config = dict(
    num_attention_heads=4,
    hidden_act='tanh_gelu',
    norm_eps=1e-05,
    weight_decay=0.18,
    final_lr_fraction=0.02,
)
MLP neurons of a small language model. Each row is named by its layer, matrix (down: output weights) and neuron, and shows model dimensions 48-111. Each number is 200 + 20 x the weight over its row's rms, rounded and kept within 0 to 999.
A block is one neuron, or neurons of one layer that tend to fire together. After each block is what it responds to, as a language model described it from the Wikipedia text at the highest values.

L6.down80,163,225,234,254,193,209,178,178,204,177,189,145,199,221,211,164,196,202,177,224,226,193,219,201,198,187,204,194,173,208,157,210,200,207,188,225,176,198,236,208,237,214,220,189,199,214,178,244,222,218,183,200,223,236,203,202,200,231,193,174,224,174,196,187
L6.down118,163,242,234,203,194,196,196,206,184,188,169,193,178,184,199,201,221,217,206,208,207,194,191,189,189,205,201,194,162,222,214,207,196,214,175,199,218,211,210,210,232,226,238,204,178,188,193,160,225,172,206,210,168,177,195,232,188,192,200,216,189,221,188,222
L6.down133,234,162,174,180,213,206,192,192,189,168,201,188,219,227,204,216,196,198,179,188,188,187,203,216,247,210,208,223,180,223,223,209,198,230,218,213,178,191,241,196,176,213,206,214,184,194,223,220,192,205,202,155,236,205,165,211,193,169,204,208,202,192,196,210
L6.down168,193,206,196,186,206,228,196,230,197,212,184,185,219,223,191,202,207,233,188,161,180,155,221,212,180,204,205,190,191,179,214,212,192,229,218,191,220,203,220,193,187,194,183,189,183,169,186,214,150,178,198,217,218,227,182,156,233,195,197,201,219,165,210,184
L6.down329,181,202,225,238,186,200,164,195,218,191,170,201,165,204,190,181,213,221,166,194,211,176,203,168,186,228,147,192,211,198,200,189,216,186,184,177,216,208,198,189,196,202,181,197,208,244,182,200,230,198,203,210,193,229,201,208,171,206,219,179,187,185,204,207
L6.down367,176,225,240,266,224,192,198,211,187,204,198,188,182,232,184,217,226,237,206,180,199,227,168,203,200,193,193,218,211,209,219,219,188,249,213,243,193,214,214,208,218,174,191,174,191,219,203,187,203,171,159,163,199,215,225,191,228,195,183,183,193,191,179,187
L6.down538,200,210,225,172,229,225,219,182,178,201,206,251,169,195,191,201,194,191,165,209,194,193,169,235,197,224,220,186,205,208,205,196,198,211,180,221,187,193,179,193,197,192,237,184,193,234,173,182,224,192,228,212,215,216,216,198,220,201,187,171,201,219,199,179
L6.down728,179,215,157,245,187,192,190,203,206,177,210,181,188,212,213,187,213,225,168,219,195,193,216,186,230,215,227,200,191,204,185,216,199,215,202,199,189,191,175,205,236,224,230,185,210,218,235,222,193,234,204,166,203,217,217,224,188,193,192,199,197,193,188,181
Description: Speech verb endings. Final word pieces completing reporting verbs that introduce quotes or that-clauses, such as sa-id, st-ated, announ-ced, indic-ated; also other split-verb pieces like bec-ame.

L2.down16,213,187,190,210,216,216,205,227,195,215,209,214,208,187,183,183,188,191,195,200,171,186,207,203,203,189,184,195,168,184,239,206,228,173,177,222,214,203,205,207,212,207,199,216,207,188,213,233,174,201,229,177,242,180,170,191,199,167,211,201,200,200,210,210
L2.down162,235,215,223,211,227,218,192,202,214,205,200,205,198,232,186,222,209,184,195,245,226,213,229,201,223,181,234,204,204,188,176,191,201,188,229,218,193,164,205,193,211,185,233,169,248,200,181,150,163,219,181,191,205,226,195,198,194,185,198,219,167,192,219,204
L2.down284,201,196,214,221,203,206,175,209,205,192,222,202,210,177,193,202,196,205,179,215,226,231,226,203,194,193,205,157,201,237,195,210,175,184,190,194,198,172,229,174,224,207,186,202,190,200,176,236,199,180,228,216,228,233,209,174,207,178,227,213,191,197,211,205
L2.down369,212,216,247,231,219,188,232,195,214,165,217,178,180,227,227,232,212,188,221,235,231,199,214,221,207,182,220,202,178,223,187,213,194,232,207,207,193,183,168,202,217,200,175,185,223,178,154,166,205,213,197,190,210,224,146,199,198,158,176,215,201,224,222,220
L2.down472,195,241,213,217,194,207,183,193,187,151,176,167,219,215,183,225,192,207,244,184,193,218,238,188,252,191,205,187,199,201,216,185,166,196,222,219,183,161,191,171,199,226,181,210,182,187,193,189,189,189,206,192,189,214,210,196,203,214,237,209,219,242,179,232
L2.down566,178,198,176,206,245,224,230,183,194,204,173,196,237,179,210,217,193,215,181,237,222,202,200,180,176,227,211,193,211,228,182,217,225,227,201,208,225,195,203,202,204,195,189,238,197,222,191,178,193,198,190,204,192,215,211,175,210,199,234,177,224,227,218,185
L2.down573,234,181,209,237,231,206,201,186,222,199,227,208,214,205,200,253,201,181,210,238,202,243,179,220,192,203,199,262,189,210,218,190,176,203,209,217,185,224,195,193,181,179,213,180,222,254,208,197,223,206,180,196,204,183,210,220,224,177,164,166,177,214,170,190
L2.down611,187,244,206,193,200,186,200,175,203,217,216,189,212,186,171,151,234,196,181,218,189,190,199,228,206,220,205,202,213,184,194,229,196,204,203,208,173,214,193,205,232,182,211,199,205,183,259,190,228,199,188,188,182,192,187,165,182,209,180,216,221,233,188,232
Description: Possessives and split-word pieces. Possessive his, her, 's and subject she in biographies, plus word pieces after a split-off H or h, as in H|is, h|owever, H|erzegovina.

L2.down259,206,210,192,235,193,215,194,182,207,224,208,198,198,199,210,193,205,207,202,204,211,208,214,240,237,224,197,192,184,218,181,234,211,191,185,191,193,191,212,201,205,182,228,198,227,214,220,192,193,143,214,217,193,203,180,216,153,158,204,196,180,217,218,187
L2.down274,208,228,235,220,179,192,195,166,179,241,215,218,203,173,192,212,218,251,217,174,220,214,208,166,235,199,212,207,210,210,192,204,221,206,184,222,209,189,227,189,212,222,210,213,218,228,181,194,202,185,224,212,183,232,195,208,210,212,198,211,215,205,194,188
L2.down300,204,226,201,195,184,214,177,182,228,211,175,201,213,254,195,194,198,268,181,218,235,184,205,206,181,179,210,208,212,211,172,178,231,202,200,241,243,205,228,190,192,209,222,213,183,227,186,163,233,175,222,176,137,212,192,220,152,169,208,207,205,203,216,204
L2.down481,207,197,217,213,206,240,194,192,198,192,214,218,176,184,199,186,166,194,199,199,211,211,220,176,198,187,180,201,203,201,244,188,175,177,226,190,204,225,238,210,205,208,195,190,219,241,208,214,217,197,263,241,194,211,195,210,174,208,189,226,172,176,235,223
L2.down667,213,214,209,229,204,203,187,178,172,201,223,220,175,194,216,221,204,186,229,183,199,183,197,190,215,195,215,210,185,237,165,187,182,199,266,206,216,163,209,176,218,174,233,174,171,214,186,171,201,199,171,186,237,209,206,228,233,192,170,198,198,196,170,168
L2.down740,171,201,204,173,196,173,176,203,178,231,248,200,194,233,206,214,228,225,208,196,178,200,202,180,181,243,216,195,187,210,194,193,206,184,189,204,200,211,212,168,186,174,164,190,185,200,207,211,226,180,187,192,224,205,225,197,191,219,206,213,216,183,256,166
L2.down808,225,214,229,249,179,228,190,180,211,191,231,169,184,183,168,185,191,206,177,188,212,154,199,187,210,249,208,231,216,197,202,180,217,212,200,224,209,190,226,207,174,205,212,187,226,201,179,236,201,204,215,206,188,184,239,164,238,209,234,192,226,216,195,176
L2.down982,208,192,203,172,206,233,187,226,191,170,219,194,201,201,186,222,168,215,209,193,198,169,201,212,177,186,215,213,216,182,196,217,151,233,199,196,225,186,222,163,205,193,203,210,223,188,221,191,197,193,200,224,230,219,206,194,200,223,178,194,223,174,197,179
Description: Verb stems before suffixes. Mid-word verb stem pieces just before an -ed, -es or -ing ending (belie-v-ed, prov-id-ed, intro-duc-es), plus occasionally the pronoun us.

L4.down329,242,185,211,217,221,194,206,226,197,185,197,178,236,214,177,207,172,218,226,230,202,194,217,252,189,198,222,165,172,161,172,233,224,214,231,188,223,189,201,196,215,169,229,190,220,161,172,215,167,228,202,190,252,160,189,185,178,192,202,195,215,213,198,205
Description: Possessive determiners. Possessive markers that precede a possessed noun: 's, his, her, their, its, including split word pieces like I+ts, The+ir, wh+ose.

L2.down76,219,188,190,182,157,211,192,188,194,202,209,207,193,211,179,183,207,199,178,214,188,181,159,196,248,213,199,190,224,187,187,232,200,188,221,206,215,198,193,213,196,190,206,226,192,202,192,192,235,198,210,209,170,175,196,189,204,218,202,234,204,210,194,223
L2.down95,183,174,196,217,197,171,197,236,191,191,208,178,190,178,216,198,221,175,199,187,246,208,221,227,174,200,193,193,193,208,195,216,215,178,208,224,223,198,177,168,205,248,207,215,200,209,203,216,147,209,217,229,178,216,184,152,183,200,178,201,169,206,222,256
L2.down393,168,192,245,201,182,201,201,163,179,195,213,178,177,180,204,222,201,212,206,174,191,169,209,194,175,198,206,206,214,168,207,209,209,218,242,173,180,162,202,208,205,201,210,218,184,193,185,232,203,186,188,174,172,181,259,178,207,232,226,184,220,184,224,212
L2.down492,195,202,179,177,239,231,174,183,186,231,219,211,216,138,195,189,223,192,193,181,220,159,227,229,184,222,170,193,157,204,208,179,215,189,194,219,191,185,198,196,167,165,207,224,224,180,193,143,176,206,167,217,192,190,178,228,230,210,211,212,225,205,206,226
L2.down535,173,202,222,213,243,202,177,186,199,192,200,229,219,181,181,218,234,240,210,183,222,188,211,219,182,193,185,215,186,183,237,219,249,197,233,191,228,216,191,173,183,203,192,224,220,196,201,158,239,237,201,200,212,231,207,207,188,212,185,196,201,193,180,193
L2.down547,207,208,214,195,176,204,195,190,180,196,212,210,238,205,236,163,204,216,211,197,203,177,209,206,207,207,218,178,200,209,193,195,222,256,230,198,198,221,202,205,192,205,228,221,198,191,189,205,234,170,181,192,215,207,183,198,155,182,224,186,222,231,240,195
L2.down700,173,220,174,235,183,167,188,180,219,226,204,264,206,223,197,216,194,217,214,209,206,177,193,203,197,249,236,192,198,208,217,213,233,210,214,184,162,213,219,180,199,234,187,241,199,231,218,222,190,203,185,209,210,192,196,205,157,221,227,200,203,187,184,195
L2.down1003,205,159,197,200,186,185,147,202,193,208,166,230,185,195,171,195,215,194,226,228,196,220,178,192,214,194,199,216,207,204,206,179,185,210,223,209,185,192,209,231,245,202,180,220,180,193,185,226,247,209,201,211,234,175,218,189,198,206,232,183,208,188,227,245
Description: Word-initial fragment "st". Fires on opening subword pieces of split words, mostly "st" after articles: st-yle, st-orm, st-ate, e-st-imated, con-st-ruction; also ex-, im-, loc-.

L6.down109,206,205,194,241,202,199,222,175,203,217,179,135,217,193,173,179,250,189,224,258,180,221,202,192,203,208,216,198,161,200,194,218,188,194,203,168,192,206,212,176,170,199,224,232,188,178,179,230,191,222,160,200,202,227,195,195,187,169,204,177,201,211,221,202
L6.down125,211,179,166,215,183,197,228,205,208,223,203,170,195,200,205,217,180,192,192,204,182,203,186,181,195,190,198,198,181,240,179,179,181,205,238,172,221,217,183,186,181,190,174,210,210,230,196,205,215,211,191,184,195,207,191,202,191,201,220,195,222,190,205,173
L6.down571,213,200,203,199,223,192,211,190,181,204,184,178,189,185,190,204,216,211,192,190,170,190,200,165,193,170,217,233,181,208,184,224,215,182,234,198,250,198,213,207,212,207,178,162,181,186,195,200,170,190,216,168,234,188,177,251,188,228,229,212,208,216,189,200
L6.down589,225,186,219,187,223,188,226,205,202,206,245,220,204,202,176,185,214,159,163,165,191,213,174,190,194,235,215,216,200,216,200,206,194,198,247,198,173,214,247,222,193,180,191,203,157,150,182,205,199,213,192,226,196,200,180,191,206,211,203,212,194,221,227,254
L6.down670,229,200,193,160,220,228,207,224,187,193,212,221,180,199,181,190,192,197,203,216,194,181,190,210,178,213,210,179,229,225,203,170,187,190,208,247,222,198,167,190,200,240,239,199,200,174,168,203,193,177,187,185,193,208,233,213,209,199,197,189,220,201,211,192
L6.down818,212,218,224,195,187,217,208,199,181,196,176,180,179,192,188,180,213,219,192,199,163,180,201,206,182,194,194,211,174,226,173,212,229,224,217,167,203,209,192,219,202,210,188,243,232,225,206,201,181,205,205,186,207,169,201,193,173,213,239,241,206,186,215,167
L6.down930,194,191,200,235,196,165,196,200,224,192,182,205,207,218,228,236,215,152,205,198,214,173,210,175,197,226,220,212,184,204,180,198,207,166,206,204,176,157,197,237,231,201,230,208,189,185,202,220,172,208,206,161,184,187,221,217,207,190,190,192,209,138,167,226
L6.down943,204,213,200,241,182,189,191,171,192,232,201,171,173,217,232,173,219,202,174,194,218,198,188,216,200,202,207,230,197,227,223,219,225,224,206,228,232,211,215,223,201,201,232,225,199,225,221,210,187,214,178,226,207,224,198,212,207,195,194,225,206,217,187,195
Description: Article after "as". The article a right after as, as in "as a merchant" and "as a sign"; also second letters of split words like S|m|ith, T|r|ust.

L6.down79,157,205,178,203,172,196,174,196,212,238,216,214,254,188,186,176,200,171,196,226,183,227,213,201,223,202,190,207,165,192,189,188,180,213,200,213,201,207,206,215,220,202,198,192,214,183,210,211,191,248,207,212,210,171,192,186,182,199,196,234,207,176,207,235
L6.down420,213,227,237,221,237,180,189,160,244,247,191,202,184,182,192,206,208,217,203,195,226,249,169,228,183,186,142,214,212,218,201,174,202,200,197,225,214,200,213,193,182,181,188,202,174,189,240,209,222,208,207,190,194,196,226,197,171,180,172,226,206,156,180,183
L6.down432,236,217,192,192,211,227,191,211,235,157,203,201,193,220,229,178,144,181,204,168,187,168,213,199,177,202,195,202,198,216,158,219,193,203,205,215,232,208,219,188,197,235,190,230,216,218,191,243,188,237,180,210,220,194,182,199,178,188,168,200,220,214,215,223
L6.down480,194,211,225,210,184,190,153,180,209,213,174,223,207,182,234,227,229,206,215,218,196,232,251,232,214,203,181,202,223,219,232,226,183,185,199,165,195,210,223,206,188,199,218,176,181,203,199,190,217,189,207,206,172,229,226,194,189,205,216,193,184,219,181,172
L6.down781,192,201,221,234,164,170,206,198,181,209,164,233,210,184,163,167,222,213,201,236,205,218,134,233,223,189,216,212,203,228,222,200,201,188,200,195,204,215,230,192,193,175,192,211,175,170,195,228,206,229,188,209,220,187,247,203,176,198,158,195,202,225,178,199
L6.down851,203,208,219,199,190,175,211,215,201,188,165,256,183,153,197,257,206,186,201,244,230,176,180,197,232,212,181,207,205,209,191,204,180,192,216,201,225,188,215,209,193,197,215,207,246,174,163,178,175,228,192,201,186,182,215,215,196,218,190,210,214,187,162,220
L6.down909,194,203,181,216,184,205,213,173,233,187,212,190,217,243,185,184,189,218,201,193,187,168,182,202,184,222,193,193,201,170,182,220,217,209,202,174,190,199,227,186,206,168,211,184,180,164,180,225,169,194,181,202,237,240,207,186,164,202,209,186,182,161,236,199
L6.down967,230,211,192,244,214,205,210,197,190,218,180,181,217,179,188,188,193,199,229,236,217,219,206,188,222,183,217,215,191,173,179,181,187,209,191,195,201,212,214,197,198,170,173,226,187,157,190,211,200,209,186,177,178,176,205,215,207,192,197,197,195,171,191,213
Description: Possessive pronouns and word-start fragments. Possessive pronouns such as his, her, its, 's before a noun, and the same short words as word openings (her-itage, the-atre, to-tal).

L4.down699,224,194,201,230,163,227,168,161,225,227,208,171,151,184,193,184,199,241,195,202,218,204,245,196,203,191,234,182,201,196,207,208,208,209,200,200,176,190,209,177,169,217,215,217,231,165,198,186,190,187,204,198,225,220,220,226,152,207,206,194,258,191,232,209
Description: Word continuations and articles. Fires most on the "ly" of "Early" in "Early life" headings, then on mid-word pieces (Joh|ann, Mog|ad|ishu) and on "the"/"a" after "in", "is", "by".

L2.down293,163,202,187,195,167,189,167,202,202,194,204,207,195,197,221,225,198,173,234,214,223,186,198,234,188,232,201,194,229,200,165,195,166,206,221,209,176,233,186,197,203,221,166,178,217,180,193,215,222,202,250,195,186,178,204,239,176,185,217,195,190,179,196,227
L2.down321,180,208,210,227,209,188,236,178,221,191,206,203,204,173,205,194,179,206,209,204,190,219,262,195,179,204,181,220,169,189,178,204,211,206,216,192,187,201,236,189,159,207,212,221,198,190,225,224,197,221,213,185,190,207,169,155,217,188,219,201,231,215,205,214
L2.down506,191,239,197,217,218,200,191,218,197,191,196,197,222,174,223,219,175,184,201,199,202,208,202,207,204,195,194,190,205,208,194,217,202,200,229,188,188,223,196,195,219,194,194,212,192,211,171,208,206,199,201,213,164,175,185,191,181,210,199,158,185,192,203,193
L2.down516,211,200,171,201,195,191,212,203,208,243,191,200,197,187,216,204,196,209,190,218,233,178,252,214,189,202,191,199,215,171,265,190,210,206,188,204,180,205,199,180,190,200,164,184,194,196,174,217,209,192,185,183,197,218,141,129,195,148,176,187,191,215,222,192
L2.down702,233,160,205,206,195,208,192,194,185,210,214,193,216,224,228,191,214,170,208,170,182,202,179,206,183,216,149,164,170,209,175,176,214,225,185,171,213,204,188,202,220,217,179,202,214,190,176,201,203,173,224,197,238,214,221,200,221,215,232,174,219,228,196,186
L2.down868,207,207,200,196,181,213,209,192,178,166,188,164,185,176,208,243,199,208,210,200,220,176,182,236,192,209,164,190,217,202,203,172,222,191,211,197,191,206,203,203,200,219,208,219,162,177,149,212,207,243,211,166,198,191,171,189,203,241,203,221,190,204,184,202
L2.down926,193,214,194,188,181,208,194,207,246,235,221,187,219,192,170,234,191,199,195,217,228,199,191,179,203,221,190,227,187,217,227,168,237,159,184,227,183,166,214,236,141,212,189,205,212,204,211,160,198,218,184,200,174,191,202,167,225,208,185,187,200,212,203,213
L2.down958,200,207,225,214,222,211,218,193,213,207,187,218,216,143,207,164,211,197,195,174,216,223,184,209,183,213,187,158,220,163,207,192,222,196,219,186,189,196,192,239,207,210,192,217,202,176,185,216,213,238,215,232,187,224,198,174,205,226,196,209,195,207,191,211
Description: Slavic -sk- surname pieces. Mainly the k inside Slavic -ski/-sky/-ska surnames (Krasilovsky, Bukowski); also single digits mid-number in measurements or coordinates, and lone mid-word letters.

L6.down269,189,160,210,182,181,210,200,177,187,224,167,182,208,210,202,185,198,245,227,221,199,163,235,165,201,170,225,217,228,215,222,161,216,247,191,203,183,230,205,195,183,177,169,165,182,181,220,198,183,181,207,204,226,240,176,202,239,162,198,226,198,201,184,190
L6.down421,211,207,192,233,224,177,164,200,182,208,172,224,183,191,198,206,181,214,217,220,158,166,193,209,181,179,224,218,188,200,175,209,189,204,225,171,201,202,205,221,215,193,198,199,191,139,209,206,197,253,211,202,216,202,189,213,202,186,184,224,180,198,197,207
L6.down517,196,180,184,178,170,170,193,196,201,185,169,195,183,254,195,186,205,187,168,203,216,195,238,217,213,231,216,193,205,177,232,195,179,200,205,191,202,197,218,201,233,213,211,204,206,223,215,234,206,237,199,193,240,220,209,209,212,222,222,186,201,210,205,191
L6.down665,173,216,209,214,193,230,207,240,217,202,197,198,229,182,201,209,197,204,145,201,187,193,215,199,206,180,175,198,161,220,196,188,181,247,204,200,200,158,209,190,201,203,238,219,201,218,211,207,200,179,207,210,209,186,216,200,218,195,195,208,190,222,197,188
L6.down827,195,220,188,160,205,200,219,185,213,211,217,219,235,179,216,209,205,216,201,170,193,174,176,205,203,187,179,193,163,196,210,187,201,194,202,215,164,206,181,195,237,198,197,221,182,191,201,208,198,191,195,219,253,216,191,196,206,195,201,207,222,177,203,188
L6.down874,205,211,150,209,242,237,194,216,198,256,220,182,196,201,182,196,210,197,188,163,183,205,155,176,201,225,204,247,198,202,240,208,192,208,209,199,206,200,180,193,211,192,212,177,208,160,241,229,172,217,224,173,214,176,185,190,203,213,212,190,187,228,231,219
L6.down982,234,218,171,196,199,200,206,210,243,213,208,235,184,205,196,217,168,196,167,203,189,193,200,226,197,200,185,178,166,207,219,179,238,220,221,170,223,213,201,229,180,189,209,234,188,211,208,208,208,221,183,185,202,170,195,168,210,199,173,177,192,203,182,201
L6.down1023,190,193,236,258,193,201,186,199,199,191,202,263,164,221,225,178,216,188,196,231,198,197,200,194,231,200,162,203,219,219,200,205,221,219,194,162,240,166,214,203,208,194,236,226,195,218,199,222,222,218,204,199,173,204,176,197,205,204,199,195,167,219,202,190
Description: Word-initial prefix fragments. Opening subword pieces of a multi-token word, mostly " ex" (express, experienced, exercise) plus " re", " in" and mid-word chunks like d-et-eriorated.

L4.down657,182,189,178,207,204,194,230,180,217,192,220,207,199,168,160,175,198,217,173,196,168,222,217,185,218,220,181,187,184,201,212,208,187,235,240,223,215,201,209,213,164,172,185,234,222,198,226,202,202,223,182,208,205,199,194,185,195,189,191,209,224,186,231,220
Description: Word-initial prefix fragments. Opening pieces of words split into several tokens, mostly "ex" (ex|tension, ex|tremist) plus "sup" and "inter"; also some paragraph breaks.

L4.down458,167,209,207,264,188,182,198,192,189,177,183,213,208,171,172,183,229,180,230,206,186,220,194,185,163,202,201,194,213,184,230,200,235,150,179,197,209,261,200,237,211,195,224,216,212,214,184,214,185,200,225,184,169,210,172,227,166,197,210,187,201,194,222,197
Description: Word pieces in tables. Mid-word continuation pieces, often "s", "m", "h", inside words in infoboxes, tables and lists, such as Web-s-ite, sq m-i, Stock-h-olm.

L4.down890,170,199,214,233,201,170,178,193,207,186,199,178,188,178,212,206,200,199,217,221,208,204,231,190,216,194,225,196,252,179,213,205,179,174,210,195,207,215,211,204,203,202,202,197,187,193,204,191,189,203,189,170,195,182,226,182,185,218,228,204,178,197,182,193
Description: Word endings before "to". Final pieces of verbs and other words that take a following "to", e.g. accord-ing, transfer-red, refus-al, en-ough, d-ue; occasionally CJK fragments.

L6.down82,176,242,198,247,189,236,200,217,189,204,217,240,216,205,207,183,203,193,207,183,190,189,206,185,234,196,200,214,215,190,184,214,234,195,201,181,214,205,204,167,175,225,216,187,199,165,206,182,208,208,213,196,207,223,198,180,203,174,194,193,182,200,217,209
L6.down283,184,195,235,192,206,162,208,220,248,196,176,197,191,194,176,206,208,180,211,189,198,216,169,216,192,217,189,185,211,163,182,235,245,215,245,200,200,181,177,195,193,177,194,196,167,193,188,185,207,205,195,198,202,218,174,210,202,230,192,207,181,207,220,214
L6.down323,192,236,207,251,196,182,160,194,213,207,192,202,200,155,238,212,203,194,216,193,217,197,172,219,147,213,170,221,195,186,242,234,189,186,172,198,216,208,205,211,184,177,183,257,192,203,227,190,223,210,212,218,210,171,193,172,200,196,201,189,213,196,188,170
L6.down465,186,215,202,185,180,199,172,238,218,209,206,246,150,165,207,174,215,181,187,172,183,201,177,228,176,157,189,213,197,218,180,216,182,211,206,191,173,220,181,171,158,210,178,176,212,217,193,183,218,226,204,191,222,178,184,164,190,228,204,220,200,169,198,187
L6.down501,232,195,211,218,194,183,202,184,177,233,192,197,220,198,214,206,231,220,179,222,163,203,192,189,200,194,203,228,210,134,170,204,220,238,221,201,238,189,233,200,199,184,231,219,182,180,213,165,191,223,220,196,221,179,221,202,180,185,190,216,200,196,249,224
L6.down584,186,207,195,222,163,186,164,203,203,195,193,208,175,193,204,202,161,206,184,215,155,226,203,197,179,195,189,194,205,176,176,233,174,196,224,226,205,194,189,231,206,181,216,201,186,227,227,169,195,187,217,223,203,212,199,210,205,235,217,224,177,175,206,208
L6.down648,175,181,225,193,169,242,187,155,219,185,222,219,178,171,178,196,208,175,230,197,218,210,183,203,178,211,172,202,200,228,204,201,190,199,240,215,166,209,212,187,199,236,202,227,232,241,223,198,179,174,168,202,208,186,208,181,187,181,173,198,220,218,227,185
L6.down701,213,228,200,216,171,168,187,243,194,205,181,220,208,221,205,222,220,172,189,192,193,198,200,179,216,200,190,224,166,256,185,190,185,197,187,181,213,216,193,214,195,227,209,234,146,230,172,211,198,174,171,175,188,174,170,215,198,175,198,201,197,193,197,193
Description: Infobox field fragments. Word pieces and digits inside infobox or table fields, like the U of UTC after Time zone, coordinate digits, and the H of Highest; also mid-word pieces in prose (kn-own, promin-ent).